Weights of a small GPT-style language model, trained from scratch on English Wikipedia: MLP 2048 GELU, rotary positions.
MLP neurons of a small language model. Each row is named by its layer, matrix (up: input weights) and neuron, and shows model dimensions 240-367. Each number is 500 + 40 x the weight over its row's rms, rounded and kept within 0 to 999. Numbers have three digits each.
After each neuron's rows, "fires on" lists the tokens most often at its 100 highest values on Wikipedia text that the model never trained on.

L15.up2020:483518513552488546446478488518548551560508561603520474427518473523489480469510490480528549453547454403548441510444474545492489448509351536463455509495491504543459478495476539442513428477512498499502519514560526468569492503492462507463538467543517453522465457492509513493531546522476498453588528492567532415474453529438426509484428463472466523559517493479554515473536516486573510521444
fires on: " in", " album", " Tour", " series", "Z", "\n"

L15.up962:417464446478556537540548508578483502576513561500539531517535502567456528489451485431440555501474481515471502478480512457498529511469467466545517502462505497621490469539445508491519556458555455514453523453487497504483495514549500543480479549456486467492541505506507494550472401550474571518568548510493467463489433528486481463560469487489531459542528466513479540503504505512529551564517
fires on: " |", "|---|---|"

L15.up2029:464508477515484501510507529547557504497468529503547516583479460534482492464550488441455515473493431564497473481509485521557480400501497475530544529493481480472497487477482526468468531511601523467524554504593421438511470471459492469521522420524508502503438500489550450513504496487469512466438453476497503501514548509458507490503476468465447448521485540504470479496563554473501480486427
fires on: " |"

L15.up23:432477492458451526502481492469524462518474515506434459529486481533491520515471508527509550454449569487523557457516517590473448471491510514576485466549454500469555553476451472523546510519463474504391556539573421435477482464499452500518536531482542512476530507450417562469504492472506487492494448476441469459583597446542504484492467522613567467579505450480480507494493473493506480539534
fires on: " |", "|", ":", " 2025", "KAZ", " "

L13.up1611:428455537481570442513539558440537498477480529527438489460479436455476482519485533428461529503473468452515502537523448425515523512502423494517569483461418528528542531529483527466451522499544473498449493481511476399492630438541516462475569438506429503512508482567457467543491511464486532536509497565481538456494434534582495480541524513505556460474506492395543451521469521520488399452478
fires on: " |", " data", " +", "s"

L15.up1255:513481537413511504480500504579554446526551492555500619482465586479453573542465432537438528432551464533471442542502464473513519508499424468565443516523528496529453522511446459460559561525574438558426490436504433470513516466466451528601503512516536516494562468520493421523488485474448480524504424484486494518466481436552522522513498515426498454463561527509530537520498541525543471518439
fires on: ")", " 5", " released", " 6"

L15.up109:458485544544517498489499501491512526534546598479449525542537475494533429533518534473509516452506500424488508488465585518508481438507464498528521563502520475528505446542501446499439478522482564518556529529471459523469533517553514484478537481446493384513436524479575440465453528525575520459611549436474571478473492506525533440492476518505484515484520550535485529487493563493526493483497
fires on: ",", " |", " an", "===", " at"

L15.up513:481485502498558476537599531535496441492485436516500478469460527499509559530485511526539492537489521506511535483528507504457484489520531482557495493472455503449492545439515396524489469525566472488513511527544497482424505552537525509524491461524472559507547498561528495532522505459512541542532497514496545417470458509461452454462523522474447531485381530529550561456547476497456429543452
fires on: " a", " A", "-", "\n"

L15.up1348:427448543475503514491536476572514497555468539494565513526485529553554533467423491482513557500454509455519479487581541488550438515495538488527402498450362490517518465536476461524554552458491471526528476431468432485494449541451479489497477437476505511529535501548460546499520523493576525463464447482473508470482489505453376440506477510529493497486479543482470442508570534524512483473481
fires on: " |"

L15.up202:508525566459546528547537497451607490504519480528482460536525507518518489543446532461424469510469498542586530502489496488444517550455504564446477423461461575528527505455505490493476543485506503515459521573574513467442568495443516544587510492466464545510514511506499425494459460531509522554505486478472568497551510493457464495523518496592468414468496527475459589482497498477479473510488
fires on: " |", ",", ":", "pine"

L13.up566:474523494516525507473508445434467532544510485516562508435513525495505463564395447501439446519472483395519376455533486507516540482554467479483486484492497517523529531483647439536484502507474492516469444556533536438476498446475458517554467515533519505573493442481483483510535414509525529476517469423556543472505536503525496530500566542514479430483451424521549564550519534443565489550549
fires on: " ===", "===", " |"

L15.up1780:491545504520524477542435510489513490474462491415509553488449508570478560509503519514568547442464551577460524552519478481561516502546441479523464500506497437436516446467519564509501493514497534507524541532472518435472474450497502511475515516495529501505493514509483548477518528579502541436506502474488483492545542511474517484521579472554508505488469501425488562515489506408546560610477
fires on: " |", "-", " –", " New", ",", " Trans"

L15.up818:550531462460552522557402492549531517447609499531525495480483500495462468528519577595446559426564459478449479490553564480465465451488508506520451511534496495480477541471414449500500518481571466499597568520408502480448475521561470433513520458552508488564454475522513506527490504511493470517528405461509570470538482468517495472475502548514519628527549480459514485523544506480558472502490
fires on: " |", ";", " ", ","

L15.up1462:480448427488518470513529431522506483532536484394507570508496570464437479530437549537471509544520427506495580538551544506597477461468537503489524494458454431513494539570504507536551557503496462516479549457471477486522509512539475455482490539476487489496561498499423530534433513588522480512492537531471517459602451440547468445516564535485552505473493499490551482556528483540493444535566
fires on: ","

L13.up909:460513469485516501452483446475607540465532492520480499485558494478520487528511474482507475407477464428507589538501461502464453523484443559447480543527517476465487490572555480550498499522515475509536541500531406479546438530545516455539432527471527555557556446504500501502522535494507541488518533465566517469469538523537459408511565439491517466566477497447531545492490594477546528486519
fires on: "."

L15.up1309:541539573455454471441567492518498457540469516507500527496449546483482524512481505506485509486513450530441477509500434461499455511498545477498488492459465492510487517532474466482511483493472444503425565547561525421520536517508418459625566439476489530533515532463526470519485448479473445507541478525466476466560489491549512458602472514535552481515500574445469478451522483537567529501511
fires on: "-", " –", " -", "(", " however", ";"

L15.up1629:555481431490500512453460472474517479523522480502493524524527494460451480535501516555491529542413453506475536455551489469514469505441464471524573488529501470495493519541498530528436448529501476470508530543565500450462507502557486474473509472509516513565508466480467562545490489493511459453531495523506490408492431525495455570486506478538520519523417568504548480498457500505593519555543
fires on: "-", " –", " L", "y"

L15.up1043:497505496427466505503489517521512462467547528462495460553511556512467516514439457539524483496474514539493475547451459479506556481524544472518495496554503465553487429440497487556487495509442545498498509490521439510554491505472532443494578467479560475589411522531521463511544519502551540460484560513543424534516570530466490502580477545543488486535586534410536541509453559469492490521480
fires on: " |", " ", " 2", "D", "d"

L15.up150:490495472468530527492509502540486419487504527513540531432454517515538533491528573530431453510519488468486432498546576536475481463495543534493500476516496474472510413461515428453485486577482540506457494540501452453466535545475527486518493464467532477485507463522474513508476513492462516416533505484485474455532529566510491476430535544481533456524489471463594563451483569450516497544540
fires on: " a", " (", ",", " the", "-"

L15.up1383:428449500566486484452519570492475541459459510510628518478464544547562540487532510468541577478489508445523480458540445584489538560406502508551475542510506503519479514496533461575420536521471466519567531545532503475503518447457506522516561504545466503475432520554469538534540406470450512526534515460495476392596485512554486513476538438478487523497538499510516407500438502523504581506483
fires on: " |", " a", " 16", " of", " medal"

L15.up335:486441510518562444531506528556497454469554471448524458467526561566484516519493462439465583508516492569514542468511457554494452497424456601503473520506496513572511491442431463459575473490485461577489508512529488460489468550468493447413499534512511570501432524522510490490442540586537528527504499455526517549523465552485419389511514461475449476498531512543563532435504556511496580444469
fires on: "\n", " ", " a", " took", " A"

L13.up1369:509478516520585490500513452476503541462586527479547571466467587553452491491508422482538469516470496496585496462501529512530536500450518513470479521514545500567549488500529535505539499483541487539529540504511452441535500503528485491486441505508556499413480451511413472518449430548469511466545481525524526491500412456535425471572570476592408502461534492537462507419510522476570488545504
fires on: " the", " a", "|---|---|"

L13.up1417:549523526521524485502469429577479447503489535517513428601553506454529512555585470525622540494425492533572437473456565525559548587552422526510498542555428532528506513502460445534541478475500519508468558497525414539490504517454476511499477471471419477490473483549495493499447546510445486525540498408474540505503539452488535499507528469426449477574497514527585494434495516491467504521516
fires on: " |", "(", " ", " lost"

L13.up1574:472499525492553529424555529506485483539602543478515555473563513514479468517553548524522578461504499528397479490566543574500515432553424505485505478521527493481464472489477515533479523434507504551478537562442444482512475547488457509564538471470485412519511446485493509552472521521463517520516556497453548504480481562464535468440520550498507445609493546509480560501505514494499523414451
fires on: "|", " the", " from", " his", " |", " he"

L15.up634:525496484531545448407504519540506490475539498440553549477484494509488517492458592524473529524509498421506448583479467442493438509451523473547503476492487507464486488480479520442509544438455465524554504530518477548498523494517503555536495526555492501498492549547441494459467491489504547561560477413543532504618511442511557531551505478535507458475514565504497509488548493492434551461454
fires on: "|", " was", " Order", "-", " is", " 1"

L13.up1949:480546509547492395485503514528498481434496559554564464504411552514454518510432459474493506524512514458547499452524467469514471473461497524432470508499505458464480530449507467474454495423536485503533540546558449487489517582528569559500513435395498514528524538547503518469494483557467534481541493501553439503456526501502467364520472500529405456522512546514526505411565508516551461526462
fires on: "-", " a", " are", " is"

L15.up1512:543511508510464432488570501464513503513468514518538480520469520545512477477498481441502473510451488495551560570528490514613481517516480460503433446526534503488474555458525452484493495484477473501549546490509440552416557436417495539491441465499470531498471515595558447504510523532485486490535541506495507435454515477452486435542544527466424533452462588510597515436494455447479448489466
fires on: " |", " -"

L13.up643:506532482523545500466501466557491437493490506477513447455436542429532506473449522509454514509455497535524466401454524524542560557485544474510493483539500485523540425545523424543470580497518456491493487519555506488548459556555495505556493436601503498592546501476561507549513529473449490506542436517577503448509458531507507413513444500535395543440553553500489538445568481486525527489554
fires on: " a", " A"

L15.up304:537435506489431470512484494555475459431546502462465525432468492564515461493498506483532461495472516500542491482515484542500405469481522588484465529506530503496532507408558446443513520459443442556461552503550509480460532562503497505507516431477571508507493485543533459469526503538497506546439437418510458505555512475513486430509485496468485397465589549497476487421527545592491481526504
fires on: " |", " (", " (17"

L15.up908:440493459423508480509461397463482459453559471406478513459542453550540480481515491414478469478502501494530514403490510426557462534525506469494484528551525559538465503431480559465488483508517576446533593521558532382520502466478484538523459498549534555573461557456439410477520487496509518473495437460431502545525513475462456478529477414538533490477546548529482477462497537523505469516508
fires on: " |", " May"

L13.up798:523517544486562514452443541486507516634553474528463464500411523518471458507526533480511507504542503527522498485485514543546525443504466470518425472473452486512507433413454502478514451493549547493425518547566446428527541559504468471524467520462528489481496451549490470508496533512487503556472575488503496527468530494482426485452524531494534511497558510518480520492521554496514577501514
fires on: " can", " to", " It", " |", " may", " it"

L13.up1261:522549513386514521493423512520515468464462564496514501404531475510514591546477491567518586477501473451497567493465540518471472472490519537506484490555435484431488503497550579490444493457486468521441520559530472493520523532533489484508569537509486496541423497545489508471524501519480518483483572578500510450611458531483486446544543476538469509457573503482515468431539521499503533610483
fires on: ".", ":", "ed"

L15.up1198:430475461424555493476541502462532465604474525502506494465447457520472572504437522536526513461527419505500526501497468433512408521459409488553478480490547520561501508519450476484540499464517553555460462437502520451516519468588477518467459491433494512530521417500561498566498469566481512442448549581554414449627458504531462459493495455532459481527487535515508533536509574481570528555490
fires on: ")", "\"", ","

L13.up1518:416462507474517514458504457488499492502525522419546468439488508578468469533518506504509466403493439474438430498479561525493540572504497520471540492567443539489480381536574524562545504562535506480544504513610480468492513553515487504541458433469590496514547515435510383533465439474472531453516442431539553445547474532501478503467430489502500480529502455472485529522525531487518555465489
fires on: " |", "s", " D", " Fl"

L13.up2024:412529544531479521469532591523517496552535531492552468509494579476473515472535531515502560495582467498460458505451521525520566438460518555477493461559498531517536418550507452523474518471490434518463515483398493469484500514527525465540619445539574512538509454479510532539489524447464461550512607550543570455437455487510464507487545498490563501543499499524459543516517549523501575545535
fires on: " ", " p", " 18"

L13.up326:403575503450505460536476540484491490557443521495453493494415531515549635535437496502487536457480486493509434458472507534507504557409523501503443533531437535517515525485605454497490513430504421568478521529448550457500479545490470444497490425442491464539519520523474454442495484484465460537468541531522523488518446471548455463496515543550401477482553480534530485490564506548469502543495
fires on: "==", " of", "|", " (", " life", " politician"

L13.up1166:464516585507511478423508439490563569471510482535512392481512509560479478482544501458503531535510524470492498490481403495469514534496509550494505560457499466519470466464493531528558544491539534517454536554561521521475595470488452535509475523468509485421458512590533505471482497500440458420501478500445468489459553505440494481491522479472511450506510543522496527458481490436527530497485
fires on: " |", " 11", " of", "tail", " Fox", "t"

L13.up1938:500471463481505437522452496469521516499523492506485498469503512469505524531538487501526470444394452486472465475464469449497429476502527526575528426503463598521448485445519541434439539518516465535449462505542504457534532510413428510562486514504543474481462493516499492495500531457486508457509454524481497436453446453526570514487467535581527523454447523503497526487507445538416464442492
fires on: " |", " Al", "y", " W", "th", "25"

L15.up1141:498453541465515523409493513464554465470596577449459500560502522532444473522495564434473487462472482534569441470546453511563557504532445521510536542520496489458467474512510482484437484551420538521528513585481529420497479515515482508522506473449486603493472521492534445526503517444518492502595445465571516478573511482514476477462471477524545475580506495507435442458524530516472474479483
fires on: " an", "|"

L15.up286:463532504490469470513485487518449446521527452513519454493519575554519484486500617532455535478476501515529481509477518476517494555533503489555509438473427464406577499510542444491573494429522461451499511496465499510463506480471489523545478455572521460509538548513429463437488456535484564542457484528508436452504396474480411522510516498503472495530447531488467489472557477436526533527541
fires on: ",", ".", " and", " in", "rium"

L13.up1876:411452523495515569505527488563448476486497564442493471503465478478531394530492451540469479494447452515479503457531466444502487536442526482491496500469510469469449405505443415505502510536448541501541554516438505493462483549542519404468469494517452482525495511419501450465493520598512499542574424529479524453496595515521487482558521477505463434486434529538449528514495481500545515477442
fires on: " |", "|", " or", " is"

L15.up522:485450509481568496450545488470457488490484532495581388514476528513518514486444507495506456454490409529446532524425470463480465581452479456483542470548443568427478486481542538497429472460482421472488479490543491513502505561477493461480544482477462478557532466493456393577453501467463534513560489471498451468554390605523532434461497478537453518547505521523487512545547528505531425550447
fires on: " was", " he", " and", " is", " has", " appointed"

L15.up784:579482471492484474475493465569498513496495516544548530420463490570562488470520449462400444506475506554530461507605514470460512473483495500487516469526484444458496512460470470533457480417550468565426544459488520456503500472548509528471460478546476511507562476518501504504515416480537501478568529507506420443536479476495512473472541464490406491429555489503523430473525445513427466494536
fires on: " |"

L13.up1169:507492494530517461528413502526453434488464521474522503478482497484486448526422470472500535505514482526456548536505487506579491487478542559470540501500472542515461480519513559491483548506437502492436531500468538492414482574441538462552451517492560473492543557433505454573478445520500494538546469476491475518628406493480551538519464464527545467500522510488506559464490563482493561473564
fires on: " to", "-", "==", "|", " can"

L13.up1790:532494542522567450440490466527502483488437551465507453483414492569467469488501502459498524521532493542567522550498513435577517478530503460527427531568528508484520478445515478517483456485513479520504535505543413481496525522498537519451560461480443589486492532538542490526474515497404506488536485542476602469524531436440514545473565515433443494505567530456483515526449530497582558509592
fires on: " |", ",", " backing", " –", " -", "s"

L13.up80:391527448523498507575450479472538480430533528518475497511499449430493507561491474451498542440576469403380535463540488531431502524495509528473499516505500453473461523468534545478443514480516477509561557534482514480524532543484475429559507469491519471567523478495526492537493509466534553468520460388548526453530455513480534479469509509535475504527539563443458494475490506513485541532526
fires on: "-", ".", " \"", ":", " -"

L15.up814:451497506544467556463476509487587461505567552508419490515484473480461532467505523501538440472476482495513465500559498584481516547498502493469566502501454518413575512480425579497513461563560506485500540588463469460486497507551499469495475436523497445522531465468604440481501479518463479494447425494525568433482516527546524499525488494530552454564490520511533504501508449492519497560476
fires on: "\n", " was", " |"

L15.up1299:470509500441473442533472554471531465440608535537480577459402456515547561530515467468556526483549514522536521536548504484502511513528539493559478482433461445512509500501491446521475522511492467491609501500524527454523558502436493418439495519625443480516540490561488416583474482396500487483494496460513511474579487437469521507525467496488521451456412496506510440447617511508526593473513
fires on: " |", " a"

L13.up1253:491493429516510492536550503442475504519478531515493523528441593542516540548523485520560535450479442555603421508492440541494500540456519588498482521537513496558525486516541520540554496507516489539489513544556419503484545485501453468433498510533505439503528465490459427507405459500417538509582552504480541499518522462519537434505474531511473454522523559512497478439475463455475481515424
fires on: " (", " ", " |", "–", "-", "|"

L15.up1498:479480481491546547441535455574517512592502497491522542416523532531446554508488441473463461508504493445450514523498439426496402431554562529540495479523469470528502501500623446521487510475497489522506443489485541477495493534489548520578493495510500429533437479441454509517478533534534534496546548494529460546524513499538507491506420485535460460476503450484431474485467561476529522499506
fires on: "\n", "===", " 1", "D"

L15.up1045:470490450526453439523561522502516504600453477516444496479457562537532472482497495462541484491439475514412514517463514500516501495492496433521499491515464558469521515443550553535486540533461422527510515495450488493441421543472489502505517557497508477518456447483476480554455425466507490500472492589541400427507467470553512486573457495498498547520457466451512514470510522506502467538525
fires on: " was", " is", " were", "-", " been"

L13.up1366:464458468458472515463431511587489490445569540483479493506538504518465453503480540522484522424465498557504480448532538469601462473538454494494474556453461448482506494534472433488507588489491480503521603566503479520535520511508435480503521540466478412541532506453424447528441523348485527445462514493475528441570476538510523406519489489486474487447488484496485536520558477527522473504480
fires on: "\n", " |", ";", " in", "&", "-"

L15.up1964:428492481453447452512569496507468544488608566464458495543501541517475379544484512570566504460554508470461563510530514547515469493462514491455455508526518465505586498406594456415518477506459508547436508504449467511490492548485502499523506531468503488570451488482480472542543533459514509509537581553474446445496523511476455426507460505481483483543528601501511579475537489452555531529423
fires on: " \"", " over", " earned", " L", " awarded", " "

L15.up1794:505506470544546484510463514556552512520559505514480467463456536498462520489531456463538469453465524523478489461458567471462513570477505509534508481515519553529560536397536530451472508461452447556517553576460522532509573525500464496498480513626527542606477524491487397481512544443521507501489431489493465437508549483509487467569494434537534452562436555535488547458515496551537508511615
fires on: " |", " November", " May"

L15.up910:430531517485480544508549503569534504476487545480507522557476502434554534511468497478504478483495479491430512449512559533563456553457588556578495490507491481567432434496515538499420524487548542464460486479526519505496491500472513513481427475511487419582514481579501491566461501465468514524438441478474491446534560473510471515474512437503450513518512481483478493546476448435518502565502
fires on: " |", " /", " professional", " ", " household"

L15.up1037:463445488427426495466519406569490480486491518460502484445425477525455570540461534466484532485468466445511515492420510557531566525530464465429462464473522491474483402456496599546443504467487484532521514548455489502538502562514526499533539450448505516515461533514428531549469444478449413555486594522524536482546487427531452472509467467499438469499467518457484465473547548503507537511485
fires on: " "

L15.up747:519484520530566448528504467442500403503557501514488528526522589476504410528523498485415527518524445496545627462602508500486441488499511480496485451495444532523577488452533499446383506484476474548442501445541470429437529545528517463525552454587515536555504479520477532541452460509410502547498482465493446540489483451512514417546411480498528428533539499461479448490549504454574504563550
fires on: ",", " and", "ly", " more"

L13.up1244:475555452467468445537493532541483529446525482535578448519460505503510543468558447500486473453476540472528624531528492513527454545491493508454481564475505434476516495454507484500517509544488489528497478495467443490419491511545486481509542491537529452606466496531437418571484446489540621552471515492538396440511481541432529474485531494507498468539543466486543516473486523513528537542529
fires on: " (", "-", "/", ".", " \"", "=="

L13.up997:524495538467501485466534556478473473522476538414503454492432535548445506607487464570443424467541518455454491527560506496507499529447476523529456414495513532517525476487533496529494549461461496490512508527540526515553512474530527560559527499501519578490573475530463504515458515510510508479496496526529465450502524534449465536538457493480473425502504469452557469513481517524519559550452
fires on: " |", " 1", " 2", " +", " 3"

L15.up1479:521462532453510495471565482438482458477454496372548530537483574528511420490451491496502575476438422488534505486476454492542473490522524567537474484467501553480570457573479480476506445485442479515500468512472447475496521438469472599512509431478482519531472504471416469471466476513476524473441502430495502515485469468542440509524435538586477460492525580396469439447549524496562529520434
fires on: " 1", " 2", " 5", " ", " 3", " 4"

L15.up844:428461537507482556421463453510480471553483564433531476477550584453535466534507505584577486500532545471531531470439424485487514443505489507481473499484452501492474508479528542536442516513490565491547509399508532527480448474535492446493536483451482429461490518489526413527447492554414503519516423493468524486462490536545563454536509488469497454493564471513477464523530505488452506572515
fires on: " is", " was", "|", " as", " 4", " and"

L13.up629:437496536527462550443461448516530521479458596495530473480477528463429460563520491459491495495516507423575503535496526535514511461444462464562432510473460520429542459449565506454458449445559512498533534507458480496492504567465460487541590503533519506466493450469531495560477475478465490493508521532411502502588465478506484470490584513548416456478436525481560546491458526444457488496489
fires on: " "

L13.up288:465518475472502539481548517555521494488599544498433496492485558542468514520554533554578555465428453581454428478501535513499514564481488518573477465525531556588495466458527492467506593452498505491529529534525503526560521514501443514449514413628514498624517461514544429502478510492459583436539492476477504493535510525515514491492524538475477482555492519535470603504490554492472583509468
fires on: " |", " (", "ry", "oph"

L15.up482:518476524493479519528492562478491474514506516534536489502579450492568515465469497496494507502492526505423512481473496532500497513569519606506499485454491593475472497504512463457559538422453426522556479436531458525530443466493458535444483472518465447441589540471477469553466556525470543452482462434456519526545500458502487503455478435540505516479459560474455460570546516511548545431535
fires on: " |", " and", " on"

L15.up1641:563482497437522451495595529478482444461539464506519520460468442511535536464542489524563500504490490535517496434546483506475479504512448480472517527505498571521511531509435511539470580584528455513549484509491508496455495449559463479525528450553498485453436424597506536575527508507521477502513497481433454443478511512461401545560568555493432468440554469509564436511603491530496476482558
fires on: " |", " 5", " and"

L15.up356:510518496544472521412514498530519504475491571413470539453441534493494458547454479575570584533506432493479432459553567495574504543532472499521475466452479462470537546537582474476465555501539457495526523539435551462521483526540414469528563507491512535478499514516490496580523491486507484426449440529464518501538431520517486506529522508538519540537451539472504556485548533472498423460541
fires on: "'", "|", "Ja", "s", " their"

L15.up174:517505463550475525561437485494501520540501482486522518557473487540478565513459506520441526421435475562417546470525552475571518549536543508509472446527443527419483505527476479468481569536468523511532548529532497499443544562467511526518503479529434458512467549491461530506519476375458498423516513544494538429530483436463476498432467525528457513527406489447482447527525552593525505507457
fires on: " |", "\n", ");", "y", " 1", "rium"

L15.up901:386490513474544551486442461522588455516525591435492494519497487505447421511453455529517557497513508368453518488503467522502472498494538504484490500524475463497578507510495467538487494516458435491467489499513514521500462492444501497572520458521536577538504478504452506568467496454509494498548478559524448461532545536553430497551524525547456407522513488456502508488463490529496459471440
fires on: " |", "-", "):", "s", ":", "shita"

L15.up1106:439486542569473511516573584534479501534510496479536375540503529464449500547508549482481509503514493436548531513534502505533516497561522462501506518578437499431539562545522527517535437528513467482485459442555493507409479482447498501570507502499447497505490512405544541451526493581500542422588526516504590478490463573442538498480420419530462450515477506522511490494535556519500484480554
fires on: " a", "chai", "ru", " date", "bre"

L13.up1126:435445478474547481502441475506551541479531514562475471543470537494571447449448469550549542493454387479457438456592520491536467503520521511547503518633468514550517501539488513455504536374563515455524503480481517486413489583436489467548547500502601502515441479507438496577450463511461541468504547514509548465552477430560531437543569479517479471536533579532485467502514524569493462513478
fires on: " ", " a"

L13.up869:534468537422494533481499496439503458444499499479467494527550455554422472506546477531488505492519436494536547461573557466489427486518512549447544537503566457542530553487577548531504592541484438485558545550590506515518512526540420499514530437513542508526531452512512499557512475516452526492505480488544496473527418440523475543568606514504491479432539506507587464483560518448534469543426
fires on: " |", " of", " and", "ing", " a"

L13.up1272:506448494444454512408476451485461513467445530518474468468427479537471541471476502521590523522509478414465512521552438468490511504508508495480495476527528447483525520603467535544515504484489425517547557496490498421515445588495465433482450499535540551520482484484514510457525489454433441482493558553525497516459465543496584463478547494566447438500420575485491525441505544497532472455476
fires on: " a", " or", " |", " no", " "

L13.up477:395411444470528487454499436433518429638528539481533446467437493512439558531493490518470517476567501489487515515515461472549472499400409432494473456492464452547508489524528527468490524444522501581426488474493532465450512484569515465526536458500487498547493444525478477580517516510545461445484561540538476432592534444512519514498423472573497489526547497461533483508504560478518591470571
fires on: ",", ")", "),", "\""

L15.up355:468521479528552423540574490471525507475483567540544502536525526463490531516511453551526520489488488491522505492506542539489517521464465552591550542539487472494439526465530492430516515530522513555461480603550528481494513487487426486474510528593512524535490461508508434449458526493515463465485453484499509485527527506496500411536448443482495498490563642522536505416501530469545546451451
fires on: "\n", " World", " Category"

L15.up143:536501485556503460564537544538487584537522486540509481492564486551570502472457432497539541538556547454441559447537537460517479491545500530476473525485458449503501485490536456514527502423533456516486422475491535486451512508542482530486512461478457471579476454556518503519496516493555536503522484578549457481465467446509468431477526475572485468522465481497543497434510476458478555522490
fires on: " |", "|", "=="

L15.up1782:411510479434536544521473568559544423515517516476524495518496453470514452539473499456479550509527494483493501487540558505554469551440473493498452446503507483543502578520548510469515472514508440536419526493525525504504535528547460534471420517444520491543522460544526466431468491426462562516453568495526460530438569483514574440542479472509479479546538539518469535416470511461462532481498
fires on: " |", "|", " It"

L15.up1803:456507508451494484498539502479646474440567509454465469479471494536426429545496579511517514429436538464527562576486594509483443496499547474496520453442487499549548512452538518479468565466478449524533500569471498515466414496512539514547491514527523504533521522485498464492536533442529484563587488489525499443476495394532509468482514460433538445496483471453505479473524561486538466571513
fires on: "\n", ".", " up"

L15.up119:500480496485523510474472490408505526453537487531470473483451469481475540514575489500505497466475472517449460461565487593538506459464520451490534519504499440547537482461461464480513548479543526514505484546474448531528502516515424506508500450527559462518552535504414467515513493491541509509485469464520459428536552421500548519517511500472407510473500527424543487536534522558530486500419
fires on: " |", ",", " a"

L13.up635:513457449458470531438473395559456509558491507472487565438463462530497517508529484539415483476513466453463552538577471515482425542521486546489540524555498530512537501501526540523485427486491453525521544478406460476475525508538524515497473519539488508597476516494431497496467567430553501525460538484472505475549482473425463517480473524610508442527470595458520552478546545494462539477463
fires on: "===", ".", " ===", " together", " ==", " had"

L15.up969:500451498445541530566479500575458466488523482476520472450547548428524528439511493439521529483498435527403492498528501492564463550542469591511490492477544492509438476450505406515517622417569470506536460519497535539505513471538405504543497426474457512479514535460524470472452528561487551444467448495462497447609565556494465444534450458464500515480488543497448507554537485555522503536467
fires on: " |", " /"